From a checkpoint of a small transformer trained on Wikipedia.
Size: width 384, 6 heads of 64, MLP 768 SiLU, vocabulary 16753.
Architecture: LayerNorm before each block, untied embeddings, attention and MLP in parallel.
MLP neurons of a small language model. Each row is named by its layer, matrix (up: input weights; down: output weights) and neuron, and shows model dimensions 192-319. Each number is 50 + 10 x the weight over its row's rms, rounded and kept within 0 to 99.
Before each neuron's rows, "fires in" lists the words (lower case) most often at its 100 highest values on Wikipedia text that the model never trained on.

fires in: "and", "of", "minister"
L7.up136:52 43 55 65 56 46 42 52 78 46 47 49 55 65 43 48 47 44 72 53 53 55 59 53 56 41 30 69 50 41 61 38 49 76 50 60 63 42 40 49 66 51 37 50 58 50 54 59 58 65 52 58 45 58 66 43 44 34 42 52 54 24 35 56 47 67 45 64 50 53 28 52 55 50 52 63 49 59 43 35 53 51 65 39 36 37 46 64 55 59 59 50 41 58 51 47 66 29 49 42 48 46 39 53 28 42 46 55 50 48 54 56 45 58 39 29 44 55 56 34 43 43 44 41 36 51 47 52
L7.down136:50 56 46 52 47 55 52 68 39 65 47 53 30 60 58 30 37 50 41 51 60 55 38 40 53 48 55 37 55 46 56 44 46 49 56 56 70 67 45 48 46 35 71 46 33 46 58 59 64 49 47 62 41 42 48 45 69 56 40 47 51 57 65 61 39 63 46 36 28 57 53 65 65 59 54 63 60 54 56 34 53 51 51 64 52 49 37 42 53 54 34 49 49 30 68 50 41 51 46 57 42 52 44 52 56 55 60 32 51 56 40 52 52 54 48 40 55 61 50 68 44 75 65 42 39 61 34 30

fires in: "and", "of", "professional", "former"
L6.up669:60 59 56 70 45 46 58 41 49 45 43 52 42 46 60 35 49 47 40 58 34 51 59 40 45 51 53 51 39 47 44 39 29 52 34 64 46 53 36 47 49 54 44 58 45 45 45 37 53 49 46 44 64 47 37 45 42 58 35 66 51 51 46 61 61 49 60 49 51 68 52 54 32 63 52 43 57 36 45 55 47 51 70 50 54 36 56 45 27 53 40 37 30 36 48 53 62 59 33 45 65 35 60 54 40 30 62 49 59 57 49 61 48 40 44 59 51 45 56 61 54 59 51 26 38 52 54 54
L6.down669:41 47 24 31 57 50 39 37 57 44 59 48 42 55 41 40 54 66 56 54 57 48 44 56 52 30 52 50 49 72 37 58 43 61 49 46 59 33 67 33 52 57 63 46 46 43 21 47 42 52 48 46 38 58 50 53 62 42 43 46 60 39 46 47 45 41 44 45 57 60 54 20 71 45 62 45 69 64 60 49 50 49 61 47 59 63 46 49 49 32 59 55 59 59 62 52 46 55 51 55 45 47 49 55 38 45 30 44 49 64 41 38 34 41 33 72 50 46 58 58 60 39 67 44 43 74 37 28

fires in: "of", "to"
L7.up451:49 30 45 61 43 45 57 58 71 51 48 63 49 49 63 46 46 60 59 52 57 43 43 13 53 44 31 53 65 47 47 53 74 63 47 52 54 52 45 56 31 41 39 49 46 40 53 53 57 42 52 53 61 51 58 57 63 62 59 60 45 33 31 56 59 37 57 52 50 37 47 48 68 40 40 55 47 65 45 50 45 50 60 51 46 56 54 59 53 67 42 67 47 49 47 62 69 40 47 53 63 40 64 58 42 52 45 28 46 46 61 29 57 55 51 47 54 53 49 42 56 63 41 39 51 43 67 52
L7.down451:52 60 48 44 44 52 60 56 44 58 46 60 51 44 42 48 46 51 43 51 41 45 42 60 52 42 59 24 46 42 56 43 57 71 61 50 50 44 51 45 72 45 55 38 41 60 58 49 43 59 52 43 46 39 52 67 39 55 39 50 55 64 53 45 35 57 52 44 42 42 60 56 42 47 71 58 40 49 44 54 58 28 45 55 52 61 35 63 38 45 44 54 46 42 64 69 48 42 34 36 47 48 41 42 53 48 72 66 60 45 41 56 49 54 65 47 47 48 57 40 31 47 51 47 46 63 57 42

fires in: "to", "of", "s", "that"
L5.up13:40 52 47 50 70 70 50 54 56 39 43 46 30 47 68 38 42 46 48 50 44 43 56 24 58 54 52 59 45 46 42 51 35 49 45 30 56 66 49 56 51 52 40 41 64 53 39 32 51 44 37 34 49 36 54 56 49 44 61 71 43 62 45 59 52 46 56 42 63 46 47 63 59 50 59 66 34 54 60 79 51 37 38 53 78 49 43 46 67 54 45 41 66 61 69 65 57 61 63 63 46 43 52 70 50 36 49 52 45 63 57 37 56 59 46 46 45 38 46 47 48 43 44 61 47 57 61 30
L5.down13:56 49 33 48 47 46 51 55 41 44 58 41 48 50 65 53 61 55 45 32 65 50 53 51 51 68 63 43 48 35 47 55 53 47 69 36 68 58 48 31 49 47 71 40 40 47 67 47 48 42 56 31 34 40 54 42 47 34 32 38 61 68 56 48 49 37 37 46 71 44 61 50 49 53 61 56 46 43 65 43 37 38 59 51 41 43 56 24 48 50 31 45 35 36 54 53 48 50 32 53 53 57 41 43 54 50 71 55 42 46 56 50 55 45 52 52 35 57 51 45 55 46 33 61 47 57 42 41

fires in: "a", "as", "the", "an", "part", "of"
L7.up363:75 48 47 37 45 49 46 40 50 64 57 47 35 67 54 53 58 40 35 49 51 43 54 53 50 63 71 54 40 63 52 65 58 60 48 42 55 60 47 39 49 50 50 33 58 56 45 36 57 54 52 60 56 57 39 50 41 62 28 57 45 38 40 69 38 55 53 33 28 46 52 37 40 54 69 53 59 55 37 54 50 56 46 56 51 62 46 50 49 49 54 55 60 41 51 63 57 35 32 35 70 55 50 53 40 56 37 40 40 54 36 61 54 75 53 33 50 44 57 39 44 39 68 60 60 40 29 40
L7.down363:57 44 43 54 54 44 39 57 50 56 61 76 46 50 30 64 46 43 53 49 36 44 61 54 52 44 47 48 63 54 56 53 50 57 40 64 62 38 54 48 47 61 36 51 78 67 39 57 54 42 61 44 49 48 51 34 55 33 56 44 60 54 48 51 67 54 44 59 63 27 41 42 55 34 33 54 53 41 57 67 64 79 64 35 49 48 49 38 57 34 31 45 47 51 61 53 49 64 47 62 47 64 51 60 59 49 60 59 49 58 59 55 39 49 28 47 40 43 57 59 46 52 59 40 63 55 37 47

fires in: "over", "at", "in", "lane", "road"
L6.up745:32 50 65 57 65 51 32 43 54 50 34 65 62 58 46 59 38 36 60 61 52 41 57 46 49 52 62 46 34 50 56 65 65 48 31 59 33 50 40 48 49 40 59 34 37 48 54 47 56 48 60 60 32 48 61 60 55 59 50 48 59 46 43 44 48 51 56 39 53 60 60 52 65 42 52 62 51 68 58 48 55 28 43 49 52 52 50 52 46 36 37 68 74 42 36 40 44 47 56 57 59 34 60 37 44 56 60 60 50 42 51 67 37 46 40 63 48 36 43 59 56 41 59 33 43 62 66 40
L6.down745:47 24 53 68 48 43 53 50 42 58 50 56 58 30 38 41 41 76 49 35 69 50 60 36 49 72 55 65 41 49 44 53 48 58 46 60 40 31 57 52 33 54 46 50 43 45 48 47 46 44 31 56 61 57 44 43 51 44 55 69 44 52 41 42 61 62 46 54 73 50 55 49 45 52 42 56 45 32 64 48 45 53 54 58 42 54 52 25 72 44 46 44 41 62 56 57 61 56 44 40 44 53 61 46 35 54 59 62 57 51 26 43 59 45 57 43 35 51 58 54 34 39 30 50 54 42 63 48

fires in: "part", "those", "section", "s", "parts", "each"
L2.up76:48 26 58 56 56 57 56 49 38 54 59 34 46 56 32 37 39 55 57 58 40 42 59 45 60 49 46 51 42 48 37 44 46 46 48 57 57 40 60 68 44 39 45 60 44 60 52 46 23 53 64 52 48 40 47 66 53 55 42 47 37 38 48 45 51 34 47 38 59 43 52 50 41 69 51 74 57 54 51 61 49 61 44 49 59 54 31 60 61 58 45 41 55 53 47 45 47 56 49 42 47 52 52 46 52 44 59 47 53 43 53 42 45 47 63 41 58 39 66 29 56 63 59 53 59 36 50 44
L2.down76:63 50 45 49 61 48 58 61 63 47 51 40 38 52 38 60 64 63 42 45 60 63 58 28 55 31 47 60 45 46 47 50 49 33 65 59 45 32 42 44 51 51 57 56 63 39 52 56 37 47 50 32 58 52 57 38 49 60 48 49 48 44 58 56 37 65 29 41 61 46 58 47 44 54 52 58 53 42 46 41 48 40 57 45 54 53 53 51 54 64 31 36 45 65 31 56 49 50 46 66 38 53 46 52 41 41 53 46 52 43 53 61 44 32 55 63 60 60 53 16 42 44 55 42 54 41 43 62

fires in: "on", "is", "5"
L6.up278:43 51 38 42 45 51 50 30 54 73 32 65 42 59 33 70 57 68 50 44 53 56 44 46 57 46 62 62 56 57 46 49 50 45 41 55 43 45 59 45 45 58 37 36 45 41 57 46 40 53 59 44 62 35 39 34 60 66 50 47 46 52 48 32 59 46 38 40 38 47 74 56 51 48 43 58 47 68 36 47 36 23 48 34 42 50 40 50 59 42 54 48 43 50 48 43 51 62 71 43 36 39 54 52 45 38 51 45 47 51 44 32 37 48 52 69 48 51 38 55 46 36 62 42 42 54 46 51
L6.down278:49 49 37 37 59 38 67 45 47 55 40 48 24 59 48 55 46 45 51 45 49 53 49 51 40 51 54 55 60 49 64 54 34 50 39 45 42 58 67 48 64 61 43 55 74 38 40 51 53 47 53 46 56 46 38 55 59 45 45 31 64 41 37 39 36 40 44 44 53 38 64 69 54 35 52 48 50 40 36 49 53 48 40 50 53 48 53 61 70 29 65 44 68 44 49 75 35 70 70 50 55 40 47 43 58 58 60 46 44 28 54 54 48 51 32 51 47 53 57 36 59 60 50 73 41 49 38 51

fires in: "team", "st", "squadron", "ward", "article", "no"
L2.up681:40 52 56 47 49 55 48 47 48 49 62 40 53 65 46 48 34 56 55 45 38 45 48 43 48 45 39 42 44 33 37 68 48 51 61 46 62 44 61 56 50 52 54 51 48 53 50 52 57 57 42 57 42 52 55 49 29 52 50 58 54 50 47 59 44 52 57 40 65 54 64 57 25 31 34 62 59 53 35 37 47 48 33 46 52 46 51 47 34 39 48 63 52 45 45 36 53 65 63 48 61 53 46 66 48 35 46 51 55 60 38 73 52 51 59 41 47 64 50 58 43 49 61 70 31 53 65 35
L2.down681:69 44 52 56 73 34 46 53 57 60 40 71 52 38 62 86 67 42 52 53 57 60 49 42 33 55 56 46 60 52 36 61 41 31 50 58 53 51 49 60 53 57 44 69 51 51 50 44 61 53 35 56 38 62 58 64 56 53 41 40 50 53 53 53 41 50 38 46 57 50 45 30 48 28 60 64 32 46 59 43 56 51 45 59 51 69 37 45 44 48 43 66 64 49 42 57 47 54 58 55 47 48 52 44 47 50 51 43 58 50 44 66 57 56 50 42 39 53 52 40 42 50 48 43 83 50 61 48

fires in: "but", "and"
L5.up339:51 56 58 47 39 31 46 57 52 54 37 56 59 55 45 39 57 36 61 62 45 58 58 67 40 52 63 25 57 59 61 75 59 45 56 53 77 54 44 48 33 45 50 35 50 52 35 47 30 48 52 51 53 54 59 60 42 54 58 66 52 55 46 51 42 46 59 44 58 52 35 44 56 55 40 48 66 46 44 59 42 63 57 36 41 62 60 62 57 60 48 56 45 67 44 54 64 41 61 58 48 60 56 51 55 37 65 39 41 31 47 49 42 45 52 54 53 58 51 46 45 47 43 37 39 55 35 49
L5.down339:54 49 57 55 60 42 53 44 52 40 42 51 46 41 71 36 44 44 50 47 56 60 81 65 66 47 36 52 46 58 49 47 39 57 51 53 47 64 59 27 28 36 53 51 56 38 54 38 40 54 62 50 48 54 44 42 51 46 46 44 47 42 59 56 49 37 53 43 47 60 44 56 58 56 58 54 67 59 66 45 40 47 57 57 64 52 62 30 55 53 75 47 66 39 71 39 43 51 46 55 38 44 42 56 52 64 54 39 39 56 38 71 49 51 31 55 44 64 39 57 51 33 56 57 62 46 48 51

fires in: "a", "an", "best", "in", "to", "his"
L7.up46:51 53 44 57 58 59 33 56 61 60 36 45 52 52 64 55 43 63 52 58 46 47 54 26 53 56 52 57 36 39 65 38 51 66 56 55 33 45 36 53 37 30 48 34 40 54 45 39 50 52 53 62 49 78 40 57 46 43 44 60 62 58 68 49 57 53 41 47 61 50 36 54 52 57 45 57 47 45 61 67 57 51 44 44 41 55 45 60 65 53 58 42 62 64 56 57 60 57 41 51 64 43 32 38 49 57 57 50 44 55 44 69 46 49 59 46 38 44 49 73 47 42 57 47 44 38 56 63
L7.down46:52 62 64 45 71 29 34 60 49 47 35 55 35 51 37 67 46 49 46 57 51 41 65 40 50 43 51 48 59 60 38 33 30 39 51 66 69 39 56 48 35 55 51 42 44 55 52 53 71 60 36 40 58 48 46 55 58 37 64 58 56 37 44 39 58 57 46 54 50 65 56 45 53 49 48 45 43 55 49 51 53 22 47 46 45 38 50 47 35 60 63 65 56 41 70 50 58 65 52 48 55 48 57 59 71 44 34 54 44 57 46 61 44 52 41 36 37 55 54 50 49 56 46 61 63 40 58 52

fires in: "of", "for"
L5.up649:50 53 44 36 43 61 60 55 56 22 40 64 47 42 69 44 61 49 61 39 51 40 46 51 44 53 54 52 44 54 63 52 51 40 47 65 55 53 44 47 31 51 55 31 52 31 37 57 66 62 49 46 42 58 63 51 56 50 44 65 44 46 48 47 58 61 71 60 48 47 46 45 52 69 49 66 43 51 48 67 36 46 49 50 65 58 53 62 49 61 53 56 43 50 66 30 55 63 45 40 46 52 60 76 39 53 50 41 53 42 42 40 54 49 52 35 45 56 73 59 36 57 61 54 44 63 55 39
L5.down649:58 61 33 48 43 58 59 42 56 43 50 71 26 47 63 38 58 58 46 51 49 36 71 48 43 56 70 68 55 38 67 49 63 62 37 59 43 67 38 58 36 53 59 53 35 46 60 49 40 47 72 42 40 49 62 39 61 47 15 45 32 74 53 38 48 50 46 54 45 51 69 44 57 41 43 60 55 61 47 62 58 45 53 58 46 46 48 64 50 54 47 31 48 51 62 50 43 59 57 46 33 44 40 42 45 62 52 62 59 47 62 64 39 61 45 49 45 52 51 35 68 52 58 43 59 43 50 81

fires in: "is", "was", "are", "were", "as"
L5.up1:47 68 46 36 42 51 48 45 44 52 69 49 51 63 38 58 38 60 46 38 40 33 26 49 39 29 58 36 37 43 50 59 44 35 52 50 52 43 49 57 57 48 46 61 59 51 43 65 48 33 63 46 64 57 50 48 44 41 50 43 51 41 56 48 53 53 58 40 41 48 54 41 50 49 60 54 54 56 65 55 59 59 39 49 50 54 83 62 63 41 39 62 46 44 53 32 60 52 35 43 53 48 28 57 59 43 51 52 51 59 49 53 53 70 56 39 42 52 59 58 67 53 46 43 44 74 42 57
L5.down1:62 48 43 57 47 71 47 49 47 68 51 56 62 51 50 32 44 49 49 60 46 44 51 42 46 45 39 58 47 45 53 50 34 47 45 46 46 44 36 48 46 49 49 48 68 53 49 54 51 48 51 40 53 49 67 42 63 53 52 65 44 50 55 63 49 54 33 57 29 53 51 49 45 55 58 70 63 42 31 49 63 60 57 44 54 45 59 36 60 28 48 56 41 58 51 39 56 63 48 21 33 51 35 39 34 34 61 54 39 47 55 46 61 65 60 41 55 61 76 39 56 62 75 40 55 34 58 50

fires in: "and", "but", "particularly", "than"
L5.up273:46 50 41 61 54 35 48 44 53 48 56 43 46 55 48 53 54 51 41 48 55 55 72 48 51 38 68 43 56 50 58 34 64 42 63 53 41 38 33 43 45 57 66 47 40 55 50 43 45 62 66 43 39 50 50 36 31 59 63 54 49 52 45 61 50 34 47 47 33 34 55 54 31 53 56 50 34 46 55 67 52 47 43 58 63 65 81 52 66 63 42 60 61 59 36 60 80 63 37 53 64 63 50 79 57 47 52 55 42 68 54 50 39 46 44 44 44 36 39 50 53 50 46 49 30 70 51 52
L5.down273:57 60 48 56 54 47 52 48 65 35 56 46 39 46 31 35 60 32 61 61 53 45 37 48 54 40 59 55 51 47 40 47 57 53 58 43 50 57 46 43 69 58 74 54 49 51 50 47 56 40 49 57 92 55 39 37 44 42 51 48 61 34 47 68 56 45 58 47 61 32 60 54 49 57 42 35 44 53 63 53 44 65 63 49 62 46 51 36 38 55 50 63 58 45 42 74 74 59 49 43 61 51 47 56 44 46 45 56 52 64 49 25 47 37 55 48 61 38 41 58 42 45 65 45 29 53 57 69

fires in: "one", "three", "four", "two", "five"
L2.up3:56 31 68 63 62 35 66 58 22 57 47 51 54 45 48 45 57 46 49 40 46 53 55 54 48 56 26 36 55 30 54 44 70 52 62 60 49 40 47 71 46 51 53 50 58 41 60 61 55 62 50 34 65 58 53 56 40 45 64 40 37 67 54 49 62 52 64 44 42 66 67 42 35 45 69 41 35 62 59 45 50 52 53 40 59 42 43 63 58 60 41 59 46 53 50 60 47 23 40 22 45 47 39 48 43 53 34 54 55 48 60 36 61 51 64 44 35 46 49 39 45 63 50 54 47 54 48 45
L2.down3:47 44 64 55 65 52 61 46 28 53 56 40 35 29 48 45 44 70 34 44 51 57 46 60 56 58 38 36 62 36 34 48 58 69 49 55 58 51 39 54 37 47 51 60 57 46 61 50 46 60 36 38 44 56 51 42 57 65 53 43 48 55 55 51 49 59 65 44 55 59 64 60 38 60 56 37 38 57 48 55 51 30 59 32 53 44 43 53 59 60 51 50 30 48 40 59 49 43 27 31 54 51 43 40 53 42 31 53 64 40 58 42 63 60 54 49 46 51 50 38 45 63 32 44 51 65 54 45

fires in: "as", "a", "an", "was", "time", "the"
L7.up547:47 58 47 39 45 45 41 50 56 48 29 48 50 46 55 49 40 64 44 50 47 43 47 64 36 49 46 53 37 46 54 50 52 53 36 52 47 53 54 47 46 34 51 32 60 54 36 51 60 72 50 48 72 62 40 57 43 64 52 50 51 44 50 52 55 35 49 43 34 51 46 39 60 51 48 53 53 51 44 30 60 81 41 51 41 64 46 54 53 46 46 60 65 58 45 53 49 44 51 55 60 35 55 82 48 44 36 59 50 25 53 57 75 56 62 44 50 41 39 59 43 42 59 32 54 45 51 42
L7.down547:54 41 37 61 34 39 40 45 51 52 68 60 40 51 55 66 48 49 42 41 58 57 55 33 29 47 25 39 46 52 33 46 50 51 31 39 40 48 48 54 55 45 47 55 54 62 50 64 69 50 67 21 52 52 55 51 54 49 44 60 51 42 31 54 43 53 55 55 49 58 33 44 56 58 56 62 36 52 36 53 70 37 66 63 35 56 62 49 46 48 55 57 45 49 46 64 41 51 59 47 52 45 54 47 52 52 41 62 49 43 42 54 41 46 55 45 44 27 48 57 67 42 50 45 59 65 50 63

fires in: "and", "while", "978", "well", "but"
L5.up250:38 47 49 36 58 55 33 42 59 47 48 70 31 64 52 32 65 46 37 42 45 45 46 46 45 55 46 41 44 60 57 42 55 54 37 52 48 39 44 49 56 62 58 40 43 49 43 58 32 52 50 64 42 38 30 59 56 61 61 42 72 48 48 74 57 48 53 39 41 57 47 48 50 43 49 55 53 54 44 31 24 50 58 44 47 59 49 36 58 42 44 51 57 41 32 49 59 63 57 35 46 64 37 41 31 48 61 51 40 61 44 57 46 50 43 46 56 49 45 49 64 57 63 58 60 48 47 56
L5.down250:49 51 47 69 59 49 56 44 51 31 60 54 54 45 28 55 51 63 30 56 53 36 74 52 44 51 42 33 52 29 43 47 45 48 61 57 53 49 54 39 66 68 54 38 37 35 47 53 49 42 37 69 56 48 37 30 57 51 44 55 53 46 30 53 46 34 43 49 52 47 38 42 53 51 49 44 54 34 61 55 57 41 51 61 37 48 53 35 58 60 43 53 42 51 56 57 53 56 50 60 47 57 45 49 51 60 61 58 53 54 50 42 41 40 45 53 56 53 50 49 37 58 63 52 61 55 55 59

fires in: "of", "the", "s"
L6.up179:49 44 45 53 48 24 44 61 46 53 36 64 62 45 41 59 55 49 63 66 52 50 53 55 60 54 64 69 32 55 46 34 34 42 52 37 48 53 67 58 56 53 58 59 64 48 55 57 60 30 34 57 43 39 42 45 55 63 36 45 58 42 56 72 59 64 55 39 41 39 57 38 49 46 53 49 26 42 50 69 59 46 48 46 45 60 48 64 51 57 52 50 46 44 65 36 42 50 64 61 36 42 49 61 58 54 46 47 43 56 34 36 57 57 34 47 48 40 37 54 50 52 57 40 67 31 61 65
L6.down179:53 54 65 64 35 56 54 43 53 44 44 45 42 58 38 50 70 26 51 25 64 68 49 59 59 44 42 65 49 39 36 57 40 35 58 46 49 43 53 59 36 45 52 59 46 54 49 64 54 59 46 38 63 66 28 49 55 40 52 48 47 51 38 55 46 46 56 40 37 24 40 56 35 56 58 49 41 61 58 55 54 46 46 39 34 45 52 63 52 49 51 55 49 54 54 36 47 34 40 55 39 39 46 62 55 39 51 48 50 61 47 55 23 62 59 66 58 52 53 44 42 43 45 48 50 54 46 48

fires in: "a", "for", "an"
L6.up64:51 40 74 48 58 61 35 48 32 43 45 59 50 37 50 56 56 24 51 53 50 36 46 54 47 59 49 53 40 60 56 50 45 55 50 60 56 51 43 57 52 43 32 40 68 68 53 48 62 37 59 45 48 58 56 32 41 52 43 55 70 32 36 53 47 56 47 41 56 44 56 56 68 53 40 64 54 54 28 45 50 38 60 80 31 48 60 43 57 47 47 61 57 60 63 46 61 67 36 52 41 56 58 49 50 36 48 51 53 52 46 41 36 33 46 50 43 70 48 54 40 49 64 40 46 67 46 54
L6.down64:62 44 58 49 65 31 44 41 42 45 53 55 65 55 62 52 34 51 49 59 35 58 52 54 43 62 49 60 45 60 49 44 55 71 37 42 35 58 58 58 53 44 34 59 49 51 64 67 61 52 60 51 47 43 56 54 41 48 46 58 47 59 40 44 52 52 45 61 57 43 71 49 66 44 52 41 56 48 74 41 45 51 53 68 35 39 40 65 51 37 39 15 39 43 53 46 58 64 47 51 54 41 37 70 55 52 45 37 51 47 51 39 50 30 34 38 49 41 51 40 54 54 45 52 64 53 32 59

fires in: "and", "andrus"
L6.up405:58 34 50 53 48 58 45 43 66 53 46 47 46 54 37 41 46 58 40 51 56 40 49 36 24 37 65 35 83 65 57 41 57 40 37 39 45 34 44 58 49 50 41 61 51 60 61 49 50 64 42 52 55 61 52 48 44 49 43 51 40 58 55 54 56 50 62 49 53 48 68 64 48 48 49 39 54 54 58 44 15 40 47 44 39 39 58 57 51 55 41 42 53 44 49 55 51 42 79 54 68 69 53 53 53 61 46 41 54 37 49 52 45 25 38 57 46 50 49 50 57 58 34 47 53 30 48 38
L6.down405:50 34 48 54 39 40 54 49 49 36 35 41 57 30 51 56 48 47 44 53 42 38 44 75 51 50 45 56 53 60 60 67 43 23 65 43 61 56 47 54 50 54 64 53 43 67 59 64 37 25 45 38 33 45 50 51 58 56 60 53 46 50 39 44 40 36 39 49 56 56 42 48 52 29 50 53 67 58 35 43 55 54 53 56 54 43 45 49 51 41 43 38 63 44 55 61 45 54 51 53 51 50 38 54 39 40 49 37 56 63 55 32 65 49 40 51 53 58 55 60 34 58 44 59 59 42 50 48

fires in: "has", "had", "with", "have", "she", "having"
L5.up366:41 59 48 56 57 58 47 43 58 62 54 40 39 51 51 41 51 43 34 46 58 46 59 51 37 32 39 45 46 52 58 62 67 53 62 58 43 59 64 38 65 49 57 43 36 54 64 20 51 59 63 43 55 37 51 68 42 63 51 67 78 58 63 31 52 56 38 58 56 48 59 52 65 40 38 53 47 43 50 42 44 60 45 53 56 45 56 53 65 61 50 50 46 53 46 58 48 57 56 41 35 51 56 35 57 61 63 74 62 62 30 59 53 54 52 59 63 36 46 43 58 54 51 69 36 47 38 25
L5.down366:63 34 54 51 61 34 53 44 45 31 48 39 51 42 51 65 65 47 46 55 47 42 42 57 50 54 43 51 39 35 54 41 55 56 62 41 47 41 55 43 69 48 39 62 54 54 59 50 45 48 42 37 47 40 55 55 53 51 47 55 44 60 56 55 29 52 29 60 50 42 45 57 53 56 49 64 45 53 39 50 39 32 50 56 54 27 55 29 61 34 65 77 58 47 49 46 53 52 45 39 59 52 60 41 49 65 41 46 66 63 64 32 59 45 54 53 63 49 60 63 47 70 47 58 46 46 55 26

fires in: "of", "in", "was"
L7.up713:59 47 51 37 57 41 59 58 36 49 40 48 54 53 36 42 45 56 60 70 32 50 60 62 62 72 47 43 43 42 56 61 38 43 49 51 49 51 57 54 37 36 63 23 42 59 52 37 35 53 53 67 34 68 24 51 38 58 45 56 40 67 44 46 55 46 60 54 35 24 47 53 55 55 58 49 30 57 49 59 64 44 61 53 57 57 68 51 64 38 45 46 42 60 35 41 45 54 59 32 64 37 47 62 49 56 43 56 38 55 47 42 65 51 59 56 41 30 30 43 52 59 56 54 52 49 60 57
L7.down713:51 45 47 65 42 57 47 57 63 70 51 65 34 60 60 46 53 51 41 54 57 67 45 63 53 34 39 41 61 64 59 52 45 62 56 53 57 66 42 64 40 50 47 61 57 19 52 45 52 72 46 46 57 60 50 36 70 44 44 53 58 46 42 50 63 59 39 74 59 55 51 48 50 57 50 44 59 47 59 33 58 62 61 42 50 38 36 41 59 56 55 59 41 45 26 48 56 57 54 38 55 48 52 56 36 54 60 66 55 55 58 41 49 46 61 30 40 54 52 42 66 57 41 55 62 37 51 44

fires in: "of", "are", "were"
L6.up756:56 38 71 56 54 50 46 37 52 50 41 54 58 64 44 49 62 40 70 60 64 60 52 67 44 34 24 60 48 48 65 47 58 42 62 46 46 38 59 40 39 43 60 60 30 44 42 55 52 45 35 36 59 48 58 51 46 46 44 58 46 46 53 62 65 33 59 53 53 49 43 28 39 47 55 58 50 59 49 63 50 44 52 38 41 46 46 50 52 50 41 39 55 54 71 42 53 68 47 46 41 40 50 59 36 53 50 48 35 61 43 45 56 46 60 52 42 57 56 36 57 40 58 50 61 50 56 43
L6.down756:57 52 69 63 47 48 69 51 53 61 43 51 46 40 37 53 46 42 37 34 48 56 58 67 52 49 57 56 54 33 40 42 43 39 55 30 54 44 54 35 40 62 56 59 48 47 61 73 57 47 34 58 40 37 43 42 46 23 64 31 67 52 34 54 49 60 28 56 50 49 61 51 42 42 61 49 58 75 66 63 65 64 56 38 31 40 46 33 44 63 55 63 58 48 46 44 42 33 41 43 58 36 38 52 60 46 42 44 43 48 70 51 47 42 57 72 45 51 71 49 44 61 30 58 51 54 56 45

fires in: "4", "5", "3", "family", "one", "four"
L5.up562:33 36 51 51 52 50 53 69 39 61 42 52 49 45 51 46 54 56 27 55 55 44 36 47 63 58 49 61 48 43 57 54 60 43 52 41 45 53 48 50 46 51 40 47 69 48 52 49 38 32 59 52 54 44 47 51 64 55 47 48 42 54 69 28 49 59 63 47 37 66 47 62 29 60 49 48 31 35 50 56 33 43 48 43 52 64 48 44 60 48 57 51 51 53 49 55 70 43 38 43 48 44 48 43 43 30 60 49 66 71 38 39 38 43 53 48 66 46 55 46 65 69 36 64 41 54 49 34
L5.down562:37 68 51 58 53 52 51 49 28 49 47 52 49 61 34 50 59 55 55 48 52 58 39 60 51 47 46 51 48 41 39 43 46 52 54 58 45 49 46 46 46 51 44 60 65 50 62 64 40 33 40 53 59 52 55 64 49 52 60 66 39 44 53 38 52 55 57 36 30 42 54 47 50 34 49 34 47 67 54 51 44 46 55 32 47 49 37 54 54 42 53 63 49 59 55 39 63 51 47 47 67 51 40 38 54 47 47 50 76 56 44 42 38 58 61 72 60 38 41 42 58 61 57 45 60 71 29 59

fires in: "on"
L5.up606:28 54 36 29 47 63 46 36 54 49 57 44 50 45 57 40 56 36 62 47 42 64 40 58 45 44 40 42 59 50 50 56 62 63 58 31 33 43 41 53 37 50 43 55 58 60 56 56 59 52 39 46 58 37 56 46 73 54 51 45 44 39 53 56 55 35 44 40 60 40 69 53 51 59 49 41 68 61 52 60 42 53 41 47 37 61 54 49 55 58 59 51 48 47 73 50 58 56 54 49 53 50 53 52 28 57 52 27 46 51 43 48 47 26 50 31 60 47 47 61 39 34 59 45 41 45 53 58
L5.down606:71 34 48 34 55 50 49 51 51 64 58 51 43 43 44 74 39 44 32 57 55 57 42 52 46 45 61 55 47 46 67 59 54 56 56 52 59 50 44 40 42 50 33 68 44 64 68 51 52 46 42 43 52 47 44 48 52 46 44 35 34 52 48 51 52 39 45 44 51 39 41 50 57 57 55 53 41 65 25 51 60 45 44 43 43 64 62 65 60 36 73 46 50 39 47 61 44 55 40 31 37 47 58 41 55 53 67 41 59 52 42 48 57 53 55 32 39 36 45 42 42 42 51 49 40 47 53 43